python train.py --num_hidden_layers=11 --hidden_size=192 --num_attention_heads=6 --num_key_value_heads=6 --head_dim=32 --intermediate_size=576 --vocab_size=1953 --hidden_act="relu" --norm="layernorm" --norm_place="pre" --norm_eps=1e-05 --positions="learned" --qk_norm=false --attn_scale=0.177 --bias="all" --tie_word_embeddings=true --parallel_block=false --init="normal" --init_std_qkv=0.0361 --init_std_o=0.0077 --init_std_up=0.0361 --init_std_down=0.0077 --optimizer="muon" --learning_rate=0.0154 --lr_mult_o=3.0 --lr_mult_down=1.5 --beta1=0.93 --lr_head=0.00791 --max_grad_norm=1.0 --warmup_steps=200 --schedule="wsd" --decay_fraction=0.573 --decay_shape="linear" --final_lr_fraction=0.05 --batch_tokens=32768 --max_seq_len=512 --doc_mask=true --train_tokens=166800000 --max_steps=5091 --dataset="wikipedia_en"
MLP neurons of a small language model. Each row is named by its layer, matrix (up: input weights) and neuron, and shows model dimensions 0-191. Each number is 128 + 24 x the weight over its row's rms, rounded and kept within 0 to 255. Numbers have three digits each.
After each neuron's rows, "fires on" lists the tokens most often at its 100 highest values on Wikipedia text that the model never trained on.

L6.up112:161119152101148143101104151145115147133123130152171154128115130126098146136115173124117112120108128124133095140131139113109114168129134103143101112154164138132128122158123091091147112128117148109132144120157092144119179125154120126137118107138123152119169135113123115136125179095129133144119087112125142122089124094108124121178116150102138137095097131119120157127089091124107137164157105170138109146121165203121098145142147175131105094161115155127174118124118091124122138142131128099079169080110136142112109154106114141158174114116036167078150092130105146154150104132103116116
fires on: "ar", "w", "ave", "9", "m"

L7.up512:128126065132147150103133169178112081114157086156151155134100103183147116117099139138104160131159154114131106112126089176154151141140103116136122120130138161148130157103132085133134119112116179113117147124125152117133123151162098101108106108128152134131116118095180111121124089139104106112102103169126114164123099116097115101113177152151110124070138145142149083143079126141131125120082104167149137095117090152149097127086120152144138124131118114122090121158128113161174121105169095121106121118159161138123113163133150152120123132101113153148149133121157123124121164158160131126
fires on: "v", "in", "r", " At", "er", "ite"

L8.up376:134128137169115160150120150132130146121142129107118133170082076103127123122113167104087092156102065113144103140107186136146120135126157133120102128098137150179157130156156135104153125135139129099120171132130121108068156098146094122115140101117096131127136113102122161132183102121134120111134116130086121116121161147162110150132090120113131130177138099130140103121152191133150148099115118122155125123133128161182109140118116143115097133146129177111132135141110135119129146089123137104114106061163094138155103137129129106150125121137124125091127153150071161138150091158175158125
fires on: "ian", "ar", "ish", "an", "ical", "ic"

L5.up197:109123106154189130136080129171175094117162116147123152158124130136105126169116158124113087155112129138141097067091124122122108099125113168142108116131164150120088104110133105092159134080122167165072106154099158135113109108123146094107159144106162166174160128148148151170146124091150118124110159159108158118102139123172160154116102094136122117120137124139099105108124172135083116097138138162165133119140099150124147153149138128127127153146147097128095131143100136107148132111128158076117109096112121139094116132115107157153127115139103122126126134132153072145107142128130140139
fires on: " no", " all", "per", "arg", " million", "os"

L8.up93:106102144118088127113135139112132108157105132092113165131136159133115136125141158092150124139093113129135073111170116104170079110131130130087160139131133159134119145117134153140080140115123107117115139088122127179153092142120134129182125156121114131121153106143094162111088131096123134139132118137116123114088108157117142133115119108117121122138088092105100162134133177171137119120086163128123152134076145147138106127143177112141136105148114144118162100132150132133146094127136082144126123144166093178084184179150095178144142114118116089110142104177099141126107143161105133147
fires on: "ro", "em", "ar", "r", " h"

L7.up21:122132125120122094130134114114100092130125157136109170163146097131121128142113146154131171133136113136108111091141095141149148143085112154141094137134094114129127169135129112127120142193123134119132130143143172100090125167145084174115127103170100090143095148146155135118130163073108170115147132128102099147104141090182137129125117118093083158098111175147177119162105136100098108077099149097128155123141084134120147109142117168108120100105103109138144134139141144088134131133149115109072144151158142135140155141165109149142116121121114172145187125146124108118096118105133145132
fires on: "re", " In", "cc", " l", "er", "uthor"

L6.up385:127132132109110078156161152092167133082150116136139121120116128132147163092135140160122109155107099100120129121094137144155120138109101127149120174114148144085178145107102126109108165147142113131119122112134134153149093125121102119126094117116145167161171155139146120121134113105101127130123131175122108103092155113101110129114164134123151085116106153092159111117143091125056140128084129145119150117135172125150157117152159134169139077129146122157087128126121118118122182182147123133121085149149151096092104154131158136097118168129098111090131147166156104140105129142129161083
fires on: "\n\n", "v", "on", "ri", "id", "re"

L8.up459:188113125159135151131145141116118135080090110119112130117106123151138124117157125097143136101160112114163141149166125085119117097120089125136124129137116160149170129113105104161109105144118135121158102118141108163113132164134125084128109099158139155116134111132106090083102132077133157119080185126126124125148135157119110157111121121141126092161137144130127134126204078149100125122169084115127086115114162152143109101140113122140147125106124125185146070151152138108110127158113105100119134102129123138124110167151164088147128108127123152095145184172149111167100103133139137114
fires on: "F", " Is", "end", "B", "ary", " F"

L7.up473:113089101099100104121126140137128125132133141122133174121137168132132133149138111108170084162119105073082120114091149130138127162114100144125112171119159102154159120112089133114099142126111116182127174093105183149129123109122125166101116124110117128149136107113090143084091148119118103145122140161147131121134120133134174172100120122089159103130091112166122131178142113169136172138103122104151102130076145135141130143132130127130154138133183094121119115102162132143163113082108166103143142158131128093123124119130117108173156159150083120180127119127154139114095134126108132099
fires on: "it", "ac", "b", "in"

L7.up203:100110168143121138154087131139163167099146142113105065116124166124070161140125116146139129148152117111084108129095090165093116123140107129122133117145124148123133131125143130102141150110165130143118188134080137125141112128141155127106186131107119152147149100131117173099149084152107124162151167131143101101098160092126127152132136110150103134129083106117144122129161140130158131133116113127162146071122164128136154152153121151150124143138111086178123116082115112122102106117095114139151123118095091105140122147185124112142139111094081138130105107136160147187105128156121100120
fires on: "ed", "ing", "iving", "ake", "ave"

L7.up373:145134098127120123113158103106098113137117170166147133157086122085144172146125112078107140112118145154131142090154130119144139128143136142104147163095152098123132140136136137130114141093141110140128162143092095155118162135120118143119132145152125155161142143143151145176147195130085094106162123135166133155158074130118141106111137173070131124110145095094157160093149074075106130106093134108153127140130132128140133105111139125135120117180102153118147113156103121143132093162110118123103145110141111097140143155139098150129098113139098110164134118056084123115153124164120137133
fires on: "ic", "em", "c", "av", "re", "et"

L6.up454:103142135097135149097165107114143139121133147102141144122107113112078150124117140128188138127122100122088121122132129118118132102124117123163132094145159152094106122111133104178124112147124148104154137100133126111122182152146104133136101077104111096130131110129094114120050126164151110120163093114129189127182111124103137138114154110106139156151125128144112118159149132120092106163122093120169146134114116127154082115145130130106113105125149176113130154173177104151133090129093129112106099144155152151137112139122099191105174184111101133121151134160133122110126160127170128130
fires on: "r", "st", "v", "m", "ite", "2"

L6.up415:133112149117127098080123156086135105104103106064167120135157097136146100131118112111160093128098098116076130164180124109123179103150152136084116155099134085116130137154120133092141124158128098123179127092160077142138127124153122134143147120119123161134113126104156126132142156132094116134146099153087145142137138129093124115151160099155118168148160143125154122105109099112132127110074096120103096164159135123122153092121128136103161130110139126167086125156139178146158165101145117141126151159116147122137142120156096140129128148110115116128142145186174119102142132158160118104
fires on: "qu", "re", "og", " Be", "ow", "e"

L8.up560:165098170147138097131136138132139107176162125166113147151163133092120107121112144099146160124125159133138126152165131116132115103135123140155115134174143091132110123094126139138106148100141121143097152171134135102141103126134107134142116120138123113106114067115144104144088141128149101131149091161119111129149114125115073127121143119076147140114081124121110151162156123158087140098110139067125129162082089079107116132144152127115124129146111148133098157162131132115147162124115084100093152171127143138139115120088162121121176114132113098121146135173131164083169168130176088137
fires on: "s", "m", "q", " m", "}", "res"

L5.up224:134143134157092163128115125114104088116121165142103077150131121155126131158162114190136082145114142117105103147091098125164134090167115192119145100094164116104123130131147103131135142105126131141127183132135120123116174151140143137091129145090108096116160120132105144071151087143147092158126104121083130113103107122121093095141129097149166131141108175136119110119170098146103081145151162127164125141142153102154154098140118128111154092105125132102145109138140140133125145141142067115101143154108099120166172171130140147123126153121141136134107122141159164116118113141143146109
fires on: "ir", "ev", "oc", "is", "ire", "ure"

L6.up24:120109158165135087154110118095103110130101108114129136178187135154141139140094138125154093123114132132109114094090091155135104112134085111095122167111133113054129166110123127140156125122142123201140133129110175127125131139168079134135116157118159108160148142134162134140157120155119176110135125163119167081142144142122122108064150127144156119142131138123116111104089115131119146112084134116161158129110119097123146165167169155114139140136093100145081103133132124117127145106148128131157107150140126129092113129156120136143097135058137141151122120125139102115150130103162112108
fires on: "on", "ri", "he", "ver", "ro"

L5.up244:101110082156171163119144106147153108100110111114088151120136126172156162174098165151141160116185097116097114144149093123158118158142137131088090155122141137140124133158088120134137153127113108101111187128146150139151156101101097074149113126083167144109154110163157157131111141124126129112132130128135084132110144143133128091102122124109140108127117144130148092132127128143107106140123131111156171094159111172144150065126125133104124135135097115085128107135139108174126113131140155106128092113084119122111157109098180119122123156117154126174124162123158123137120091159152135098
fires on: " of", "r", "im", "her", "orm", "er"

L6.up216:111152173150151116139148110145110171162099120142155121159096157091080169127107158129130132145155113120188106107109135130132143130077088126143112120135109145170093144105118151105139071132133159093138135096132128093081165117157158128177103138144140095106162102141132127072100143115138103100084098120086130125128120124166155118140138106090108125157097109152124137144120129138114136150096144129112145131127151116124121150142148143103126117115093138120122130128141104124128117169159065151180126103171088136091110177150156126111146125114107138168144137148162152155098115138134127129
fires on: "at", "os", "b", "t", "il", "l"

L6.up80:152112148121139132112108086132143097105142146123128116121156155114083130181101136139115138133152141123117128147138130119120158078153114136095122150121163137124150166162130141133113116147112116125142136131167131119155121107135122124086186108190152157120128109128109069119109115122106139153131107128133107139128144086071101105145136102090176111164186128133089139085127091131134148119102106058112125135164135134151149085147142133153126149128127157087155104138144104140109083124183140150128098123155114144124122125117137123092125107162146107143161184085138127065115124128144126149
fires on: "-", " of", "D", "C", "enc", "r"

L5.up236:095120150127153140128126120143136176127192125175114121120134111070103163152122143129144174118091158147109114116133149132147069148135100119137142085199180101131144125118137120131105099138127124112115167153108124098112097123129135121105133133141157115085163119139151136118139173132125115144152103125132164109121112130149097090155174117117137121130111133088099136092159128148061152121111127106124097121095115126103098114135092120122145108116139141125140146155149136123095145131141150134057109132110186144135176070087136136124162133121102128136133127129126155148170162149130094130
fires on: "m", " m", "H", "T", "W", "1"

L8.up257:158105108168124111120107125101088146159178121136096130137095123148161141137156154115112099151123136146111166121137104137126142143116162140138080097065137124130135123052142106111141151152157152143108114158111121100165130134136152088117196126129111067085159103119132125174116083140141144135105120163157155109112082135121121109140119160117170089142143103154139139132109097163114122142119147132150062107106103155148151136167117133161160133102098117157125127149123090117116169096094108139151105141125142099088123130145157143121127148125123117150127163121142124133123094134115134118
fires on: "s", "e", "h", "ra", "les", "ry"

L8.up35:150157106133107093152129148119143122147128127152091147176176156118162160154101098109146080156089123096103163128136132136161160081181138143102145106135116059139111168159150190133122103086096142115106144113141128105127125150136116128127130105165113106129153133111106111161125095120128126097136125135164119117117122100113157112111122181086118083117146104135137147141111145104122132122096106151130152153094113143139147160150110094148125119156102126110078155122105122089156147103112148122142106123128107100130123122127137152102127068161142124176153145100162137125103137108150165162
fires on: "ir", "re", "ber", "it", "-"

L5.up211:148134127119100168145106122154069087124130141130112119100134147104103165164149169155135078116118150136124134104096113134139147131166147116150097163099139124137173131142151141124133153115099132125107142111123143151123143098082167167157097168134135136113132105170116107111117099097133112166102097157159108118118091141194108132083147166113168065131116128133101165105125135134131091128130138080141171168123137127101105086147103140129108134133147092095106082106137176134125139079133119144121160126119153117100127154139122127115159102154135149094097103141113135155152141132123152143
fires on: "ess", "oc", "im", "ide", "en", "ir"

L5.up547:166116143124120103090146093161125146097154146098138158073152149147119156109113136136124124158147130104151131162134101111135184090143177090088099081120151117155142125120115154183111155136092137133113169154121115114130103141143118107122134096112140160112145134147101149105178139117156134163138139140124093102095141106122172155145141142100171109126147115091154113147116084122104111135129116108102168152116129140078141138166126103148097146117096122141122136128154118131133131166156119099136109100116116121102123086137129113115199152137078078130103131151106137144116109078139144154
fires on: "ing", "on", "ed", "end"

L7.up435:137105148173110150137111095117122143093105159092152150174138135159109081102121128170174124087159078081110089147086145139154103111128124202154119141100110124159178131163159106126153184143159142110137127096163150158121124104147121124169164132108149112131123118084099156134142105095123158132117115108102117143153099161121105114110124137110127112148133134141110101138158141134131114134130120113121111124115146174144100140107113136119118116126106085167174089149120119115140150163151125108126106123109133134152153097102119121122115092173121134096086118091143141144152122129159117086
fires on: "ust", "ar", "or", " tr", " par", "an"

L5.up376:122160170123107111146125111129107132140094148137134131144156095122116141185132115085122137163175124150126135148122113136128117127167114160174092124102144112124206113099104134109170150116122082111145143168089140099101127133096134153124127195166089141139170094106141108104119122119081136135121152121160145140124149110131099139138098100104125109110148122113158109146127128140145157136144152149170120101066125144122120144133135144123146143106122118132108182072148121089133142132120069094149133154104095142135164091121109098120120095141141149135132135082162096123092127127104129137
fires on: "ect", " att", "ts", "m", "urr"

L8.up89:108123152086120159136156184134129158104147100098085070121099099117117114098112117121136134127140097115139174120103103114072124122133147148145123091148162165093148090115122163128143135119152090118120089140148103088131170126114105136124153128181141128129194087127154108129107129116107143106127113123167119100142126105144120138089123131103119107172110093156128124135146169169087141149148171131133118052108121098152129138145143143134131145107156146112168152130134127142125126188126141127171158102139125123123140130099137128142126138137155131088175103170134117106158109101123121135
fires on: "b", "ult", " ind", "st", "ed"

L7.up574:143119160135128109106150077113169146131143164153153134140117144144102083162145116091150185137166138064117107106105149108134090126127081150105133107170137137112125128148104118151154129173112145146121140075134137141142141121125120133104121123141100128153162134139108157104158108116126088098111106147119181096157137151141097171086122110098101129122122141137099133137125127102114138127110097170137074132124147143123144177125099128116094135149159149130149134134145113115146151119097153087132127147091069118133163126120098114131074167104131098102133130097148160093160114158155139158
fires on: "ad", "it", "ar", "z", "r", "ac"

L8.up244:105118146161125124150103121126117132136151135126113142111133109153159132112096132086095121135177122159108113087050109142126141104143130150148149161149130149148149197148114096134136128071150124122183111118078122133104119102139098126122149106155087124131135104120152113101116121112104118153149189153073093104153104145128128169094131119113155145157132122185172124111093129127089146135098139108145115123124122144201095126143121170090114084127110122118126172144148136154118099138160111112161113122126130145123115133132120166146130139157122108132106127093097128147115167132099130136
fires on: "ther", "ite", "ver", "ess", "ne", "ar"

L8.up358:107131155115119113112124117133116142157146138122127136178115115137161166122123166114147098139129099120104144121073132108126067121118149147142146143128101122141149155143075107173156151147162150117137109110100121116106137122144123107128127141111124105100121144101191104164169154097128127112116158118135161105147125137174091174089146150101127080127147101128125127108126128214099116134106105138128117098152127156153098109165119128112118132118107108128131108180140113096105107085156110118101129106107152144121135166148118082171133105092179128135139116146108163157138162124133086094
fires on: "ver", "ly", "id", "ll", "ar", "ot"

L8.up399:147145120117113110162190133145159145165115110086088109144178155106081131143138131129127145120124124115104136112135129119166130139145114102162106135110185177116110159159141126109106144090155098123131129128131102075142143122142135126134093130129140137117131108096136122110132111121091144081104144133110092102112081093098134119116171136110133112135107120142150129151093116109138133079122138140117161127121083096130176127133153123162128124130127165128134140185163084157109161113148118101139143167124153110162120107122113169145139150108119132125142126179082140165136064094102175151
fires on: "ing", "ist", "er", "ate", "in"

L6.up419:142103133123110101150140139144124102122153148112115118170125137174123122100148093080165143153163126137138089123070106156098179113106137080120155135144129137170174153139120176138139120151099156118112162130090143165104147139156137119150073116125101101095111142150130138158144116146148096163141122144103095137064085129102116109140159117138110127090128117106096136136135152119136144151136163111156127131123078134107116082144145143124157064161112104128127140179139108165127120127148095134118128143110124144167156156106134136111118131090140099117096152163117124122139085147147102120
fires on: "r", "re", "le", "ri", "f", "at"

L8.up552:105159142121117180125128158152145130099149095118097107098079076131101116117103128124134127114147139113152131092112116121116156144127122137115179138132128144130153146160125111114131103170121106158066118153122106161091135105184135102150140132110106162146132091107153131153127144105164135142139149069098105129127129070122115155159109080128122090149120127160170092110106157140153152163138136113141146128159120160145159117133131137171094168118137128184128132113115176099124155133112109107116088112109152067143143139141115127164100114108117134145112119134114108119163083128130106166
fires on: "ed", "ated", "ived", "red", "eded", "old"

L8.up157:129108106107090154100093148089129074122143143114121139160159120161102188136096106077173129119156154107109142109091153090105091119124121102134155127147153114177142131141152150154149126102118115161101116162115122124125158118111096101156169132142134137129128123133146157144147142112095131096111138109109112134143097136161141134167160163061118114159163124167097092141124131120111140145111113124153116117106095172148128117158106079133123172134133099135139143176112114105152126169103146116141119115128144099092115129195105130130126178105130116137150120121127081123120126161146096148
fires on: "id", "it", "c", "ic", "her", " of"

L6.up16:133158136130118111148122140172173101137128129094095142120099099087101134180104136139130114133108125156141128128084135124133118112065152113112164141117129111122153164213121130144134111097157100103114137123164156142132131095109129146137119079117117170117156118144115088132142133157135128206121166119153110098110167136101135132105135106147108118143178160126155093073151108136089137142163163147154138119120124130098149107137071110130113120111115131142113134119112137126089171124108131115166129168101125083106136104124153135119161114154103098121081102166127130129127131146139120133
fires on: " inv", "ip", "ign", "ated", "ely", "ed"

L5.up545:103152115067109141064126132132129144149167142129149153138130104110089130128149119123114137137102142143130105153126126131130105143163119126126129124134130098108100179115115137163162069185118098132108118110132113070151169164119094153103142105122128159181140107137082130119129196100156057162138110126139147123164117131108134166159119157134129183138149110130131143147136146097110092082125128133107180120125134102133161123164166164146138114119137143139121146087143144116112133156114140122084134125101126130130143103101117095139107087139103122119130120138084155122127108097160148128
fires on: "v", "j", "l", "st", "av"

L6.up175:140155109131124130162118125141149151148168147137097105137160109125088176126109139068116129116098095086116134169157112127133152137122112054156150132139126144156137177096110134114132103110146127145151163136154143142104138113178089094083121132105112128128131131101142126115083167137154133098131132171141127127139142120172148140071142130092173144101093099155090107130105115087084138093106149132126129137129124083165146149143140139110148147143150086131132120102121090113128135144128112119132075107149122125095123154101098122170123154105121137127148145180175130140153141121120153102
fires on: "et", "ol", "at", "os", "ut"

L6.up104:153102106114130115108165143092143121152117143117101104121121151093155101156112118119168152110127102165118088060169115134137099107140162129134133155131136156149162142144128111122145117142191128138111128131110096110153096120099137098145102135106138123121099154098138123180165150127088107131135141161145107097137095146095126095103149146111176142128155117086117150166120092112141176183115147105105141134109110130167105127126131122139170135106086119135131129144134112113141164093119144165192125143179081157108128092107132137147109134106137130138145138095143077126148083113135122143
fires on: "i", "y", "e", "les", "h", "a"

L6.up105:114157120157068133159166123114137130104120102117131124109126127092083143167132092099164106115140137098119146112095141130121151147166111120158118134104114137156143126127148148148119151170102117156125156118091101095135129083115096112124170141109096148136109125119100058122130138129143139134176171153147107117136104137147118135111142165090162110146154123117097188115137100118107147092120091134126174131103117116173142124137141114139130109170149112104119105116130113124121148091184160135096100189123123123168121133144181114143138110146157108074167118105138148104109157116127150112
fires on: "-", "in", "on", " and", "ad", "av"

L8.up141:143147138121122144104154153157135131110127135070122116141116145115107138109123112147115116116097102142119150122064149136123137135135150127122140137080098169086134126127145137124109094094108094130125160119118144148116164101161145091151131134119126126160142096123124111157103128120141112107105075136160099124114113129143137137120091085175128125165130098139163143107111136143073106145106136106155133092133150104148111161146115098118124127113092134158179089171151156135149083135152164108115137122130151150142176119135120065157157180150163141083117167151089157119120165171155104152
fires on: "ig", "b", "st", "un", "ro", "op"

L7.up571:104123125116151083098093100171112110151127136140106088147137123135125134104136123212124118110122141167073152122151088121108133149141122141148107109158096131097105139146135141134137137104141113107115108144163162125124140135115139111100118138139122173116158114165163051059130110159151130126179130126142159143157174151074093105073143131137157146116127094112171122144149133117132136131114150110152121130108086140137103129147123139110133108140141104102147161124106107167120146155121117096119128125114151136112109133154117137103219150112111129134128157119113124114129098129157104103
fires on: " K", "k", "h", "im", "ü", "w"

L5.up575:164102154111152133107146099136155088150111151109128127111160088130130144099112151148094108172122129171133147123122096130157119153105136118075128030124117101134140164113147160118156113128104100118119138111133142129132139201127163116160132142110111103127097120092142103107085153158141143177076108120151132114122131122113126101136091130114149133142108096143135156151145116161095138110128152121134097095088095130104189151192150139147124152133093117114136153127156105100119153127100106141180131145138136125106124149144119122149143145138078097135144120118145154104127154135103128153
fires on: " |", "e", "s", "er", "st"

L5.up114:129114122171142101106144137084133112139171099095154096122106082144101103132122141145135142105114114101129126152149144149158142119127087130096169151129150074073101117115122139122136080101191155138136153122083158168173137128107128119137138118134090116146131097121177107188100110154118166101084159152115163165137139154131170151097102158127118127131114116113126131111157086126104121112131104126094099144123149135102113127129127095134097104139175166131102158108124130149116096102155145098135146147150148094106097097120123127138116116108153133163101120159134145143147130159148161157
fires on: "y", "le", "he", "ight", "ber"

L5.up423:103116153140117110160160119105099119137134167108104112143160121170100135128161088113155151119121126146083137119088107122137114153137101105120114159103145202093146067115141138087092151143115108102139149163129139109091148078134127172129141116107106125110099127103102121143125113137128112133134124137089147119154116131059120110135111130139167143123135122093135129103143127125117148133081115170163127122113144143108142123132135188120160142161129103137106137167151087103148160104175137118145142179141091139112111156163123132167091148100142145141128135130142146137148072105182115110
fires on: "t", "r", "ang", "on", "ri", "ak"

L6.up58:148115104109169152085145107133167113115139141100103069131112141141136147134168127120103131130141076142073139114155091130096109100156147113148133110087145121143148123137109172175132141091142104171159119130154125131164133084106150128156142096126145142132137124112139076117118136133128083121118124165135104113126132120114095158124098138119155162139174141170135160124165132126145102137132140126203137138130090171123140102112100137136109124157108108098135159149162147126121139102110152123133112158153143132133172075127062138148137114113086103168142150137120109123131097088102144104
fires on: "ing", "l", "w", "he", "h", "c"

L7.up521:142188117107143159139113153108118140116132138110125120118111130138127155200125132175125122151092143116161159120107137128153133112102163131122128117101135109144134156130168111172056107107100173107121132105152116091133137117126132098130099059089144110114103150185156104109136125125167104108136146119137135115152144113132148080094110141119148067129124149135142124159099109129153140110111163155152179121084115125115143104160125141150118117146094127157111129137113138148148115129112096127142053114130103080150145119152149136105120116136112200096122122112123144118128112143141150152
fires on: "-", "ir", " s", " inv", "iv", " Ar"

L5.up123:151200159142127146141153127145153145151097129099147170116120079088124118187095139119133112116131131142081093139149114097143144121122163080152122063116116163065122143134106149149139134166104128148118093147117113108110129129147163153125118150138113128120112160117140118121133184096135099147111127130146119130146118113118150104080137085162113134088186170091118123123122155161118123086127115134099113141079137105097123141109128139114119166124125163135119157147138114165139118113148104108159130114157132185102097108167101129149118107137101112144148161133132142147128119163108108109
fires on: " also", " bec", "ens", " be", "og", ","

L7.up526:160116118132136134122099106137126160158106148150139119160144134130159118201189138160121119116130142144126091123107150111104133124156119122172145160102155047126126082085127154157165092128144126150103123138170143132129110121094140139124115146145148127148105080087098109091112129123129138131101119140118182084119146115130147107126120111096109126106102174117115114085134114115091137182131159155113130128093113128116103147116138155106125149158125141149163166125087147119116136142140154093117148160116112119126096161140114111111101122132112201127139079139079135141149111121127099131
fires on: "8", "9", "3", "7", "1", "w"

L5.up2:146090111158143145109155107084123135203129081137128170183097106086039104141154183144111140135126109115120103149124127164116145116128130132157115145106129102140121107123146137076173115132147150120127131124140135123087136131137124104122134127157127158102151139123172098112139111126131139138116144126133159155143139181145096160148130152122082135129100124096113153135118166122116110097121116132098111119098143145116110113126151126129125097085154159147149147140094076161100122128134123133127152093165144139123078093135153148135113124152126125101106103162089165131116123071165130143
fires on: "or", "an", "as", "levision", "ar"

L6.up416:154105125133127076142163142107119115155146142111110111147100136119173062160162132148146148122121142083162069127101144141141107102142101139140124089097125142139146092146145114081130161118135125149112140092112148137118108157125115118128123146095079111209135130122159127173131128119131106111152154139176131114121117104163134119118144075139094158191152124104123141108148079129097138148146066116136099121080136138146153159140155137157126109115143140128150123109103135122086115110163139146132116162106113081135121128150142141133138118117145122151096161104114126082138153115149134158
fires on: "ro", "ad", "is", "he", "y", "as"

L5.up127:165113132135154093149127144177116135137096094133140161163134085123129133119118120125182071136128116118175085140126106109114127091155107143105115143129135163108129083131113102107110188118121146107134143152120098140117102102189123149148122106101136128107098117139116121120123101049133101131118136143125147082134112142141126151105127101152100185165153155152101083119131141125151123104170108107125160164139131183122111132127113157159151094128146121160093129128124135108137135109147145167086152145114110113150144129153099123113166112118095104138181094147151123162130140143102105114
fires on: "og", " Sw", " Be", "unn", "arg", " be"

L5.up463:138099107162096128160091126135163131089145142114118124126135162133176125142163113136125151141159103057136134138136110050116154138124135160117119144098079130115139157170138148133123107147086109128071152141157102146134119147060128113113155142111090130139134084125150166133111157131169158181127127138136116167109141122147134121127101127155151136128135117117128103144105176140109127115122137142092092140146160132106138170154148126089092132134129131125108127150126086139108175158124132101143136117144066106142149154102125105090113095108137165153115086135135123141125115084111120131
fires on: " rec", " describ", " def", " Rec", " sp", "sp"

L5.up267:114100137116153109107176133188090118150148162107091135101115128137100084088169106147190097114152129173131126114141114154128155140138120120127115077099142119147111121134112173098163141149114157116140109095156105124128137158132164128102127125124105130147136100142154126169131127147109148116126141109175149132140115110128132118162130106127128161147163116135127109136078117176096074082136116127094156146078134126147135139138161110183117127092155148134146114088148152116078139123102126103128157128103083120144147107131157113160135119156142107088120145124117128134162089077140115092
fires on: "ro", "l", "L", "v", "á", "ol"

L7.up565:150144143138081103136152086154120116148136145131106143100157128115127145126085099179133147137153135131096155118132087103162148135158155117116106131103100100128116128161130120124108120113128132128136160114096108123157113106127083164144105135137145177139176130110147157086153093139116105113149138098157115157091113158151122172137114157104121113155119143093178111153144119109084131149137096159070135146118115125172120106168170093154093077151134064131151159115097108117080128148118154152101107146101150124123115126130138140140123110126148157126156114181145120119146143149127092095
fires on: " in", "on", "om", " and", " \""

L6.up170:097123139159085152168127157143136186111101159113121111061128142117126108142173118147135141123094167098141091177126135133116100129090063122133162167174122125099110136114102129124079112126148117115103099201091156118107138127118109099117129128117118140145117090112112120163117110097143160133152143138139107116131131162154145143147119140088104146143172150112146123133110127170126105122140117117117146136120108108131125146163138140115172158153127153156128120106082120101132119157113164051144124157184160122122134155109124111114138133129127080122115135102146147099123120142139106095
fires on: " h", "ubl", "arl", "ad", "enc", "and"

L8.up202:107102080126115149138116105115148112127140114147147155118131145148133152128152107128157098125168104133167111090109127129095125143096103149180139130123150119148120168124153093112116182118124146152141149091148065095147141131128099101141141087092126128153103104150099116094134146108092134111179161138099151155149107122095140139121142107099155103147172071159130178162126135147116120170152101131124161136153151168103123106157159105099115140100117105141137114122083117126089122135096153120118143108156151100151126147140144104115106162138167145114117135060136090117088150122145127140
fires on: "g", "it", "c", "if", "ase", "iv"

L5.up109:128196123126122131136136106121170121101160098153113128096121110101131092161100136166142118105149127138125093112106146126136124121142158135137145070116120104133125129130112129107132100151090113148158100169129090134110127134232127063161117151143122152116149141126141101135106167112135104116129120100151100129116119088115136128110104126148149113098116094119121153165151177138145129119165098102129151120116113148118125119156120142170077144141115185129180122139088143132162146138110104117112101123138137144140122171122102100153091121115138161189107108134121132132150143113152082111
fires on: " he", "\",", "),", ",", " also"

L5.up242:174070145137088141119091145154154160099091151147130148172122093151118072143150129125101119115106129114147079141108106135091112147129141123154168145121082184133132127121152170137113151102091119138108114096111122119128145075165116132153124157101134100110124096108090110141116137122141143141120107121106123149116149144144155123133112129160138119120117133108131131093113138136156171113143180130133100123104141114117107143200097131144145130155163119144141108154073127102121103098132131059114141167123171169137154121125180156161147127131119142131122096107153148111124134111144094101
fires on: "b", "and", "p", "h", " up", "ad"

L6.up518:100105113134093147139158138158151101132105106128083113130124127115146174109174096150099134140147094135097138149101080113136119088148157111141116105142157118136143167124099102161127134164130127120124128192091154078172136115122152118074117107131115135139157107097174124124151125146132175159112144144117116121095116154154125142161128110127150149163133086142165172105117129136115088113122111139138108093148109077088132163109122153085125137144082145168143132135124092181136106154139153132134144137104104119135115139156146094126152125106109100149117120128160116125112068155140165133
fires on: "ing", "ed", "s", "aining"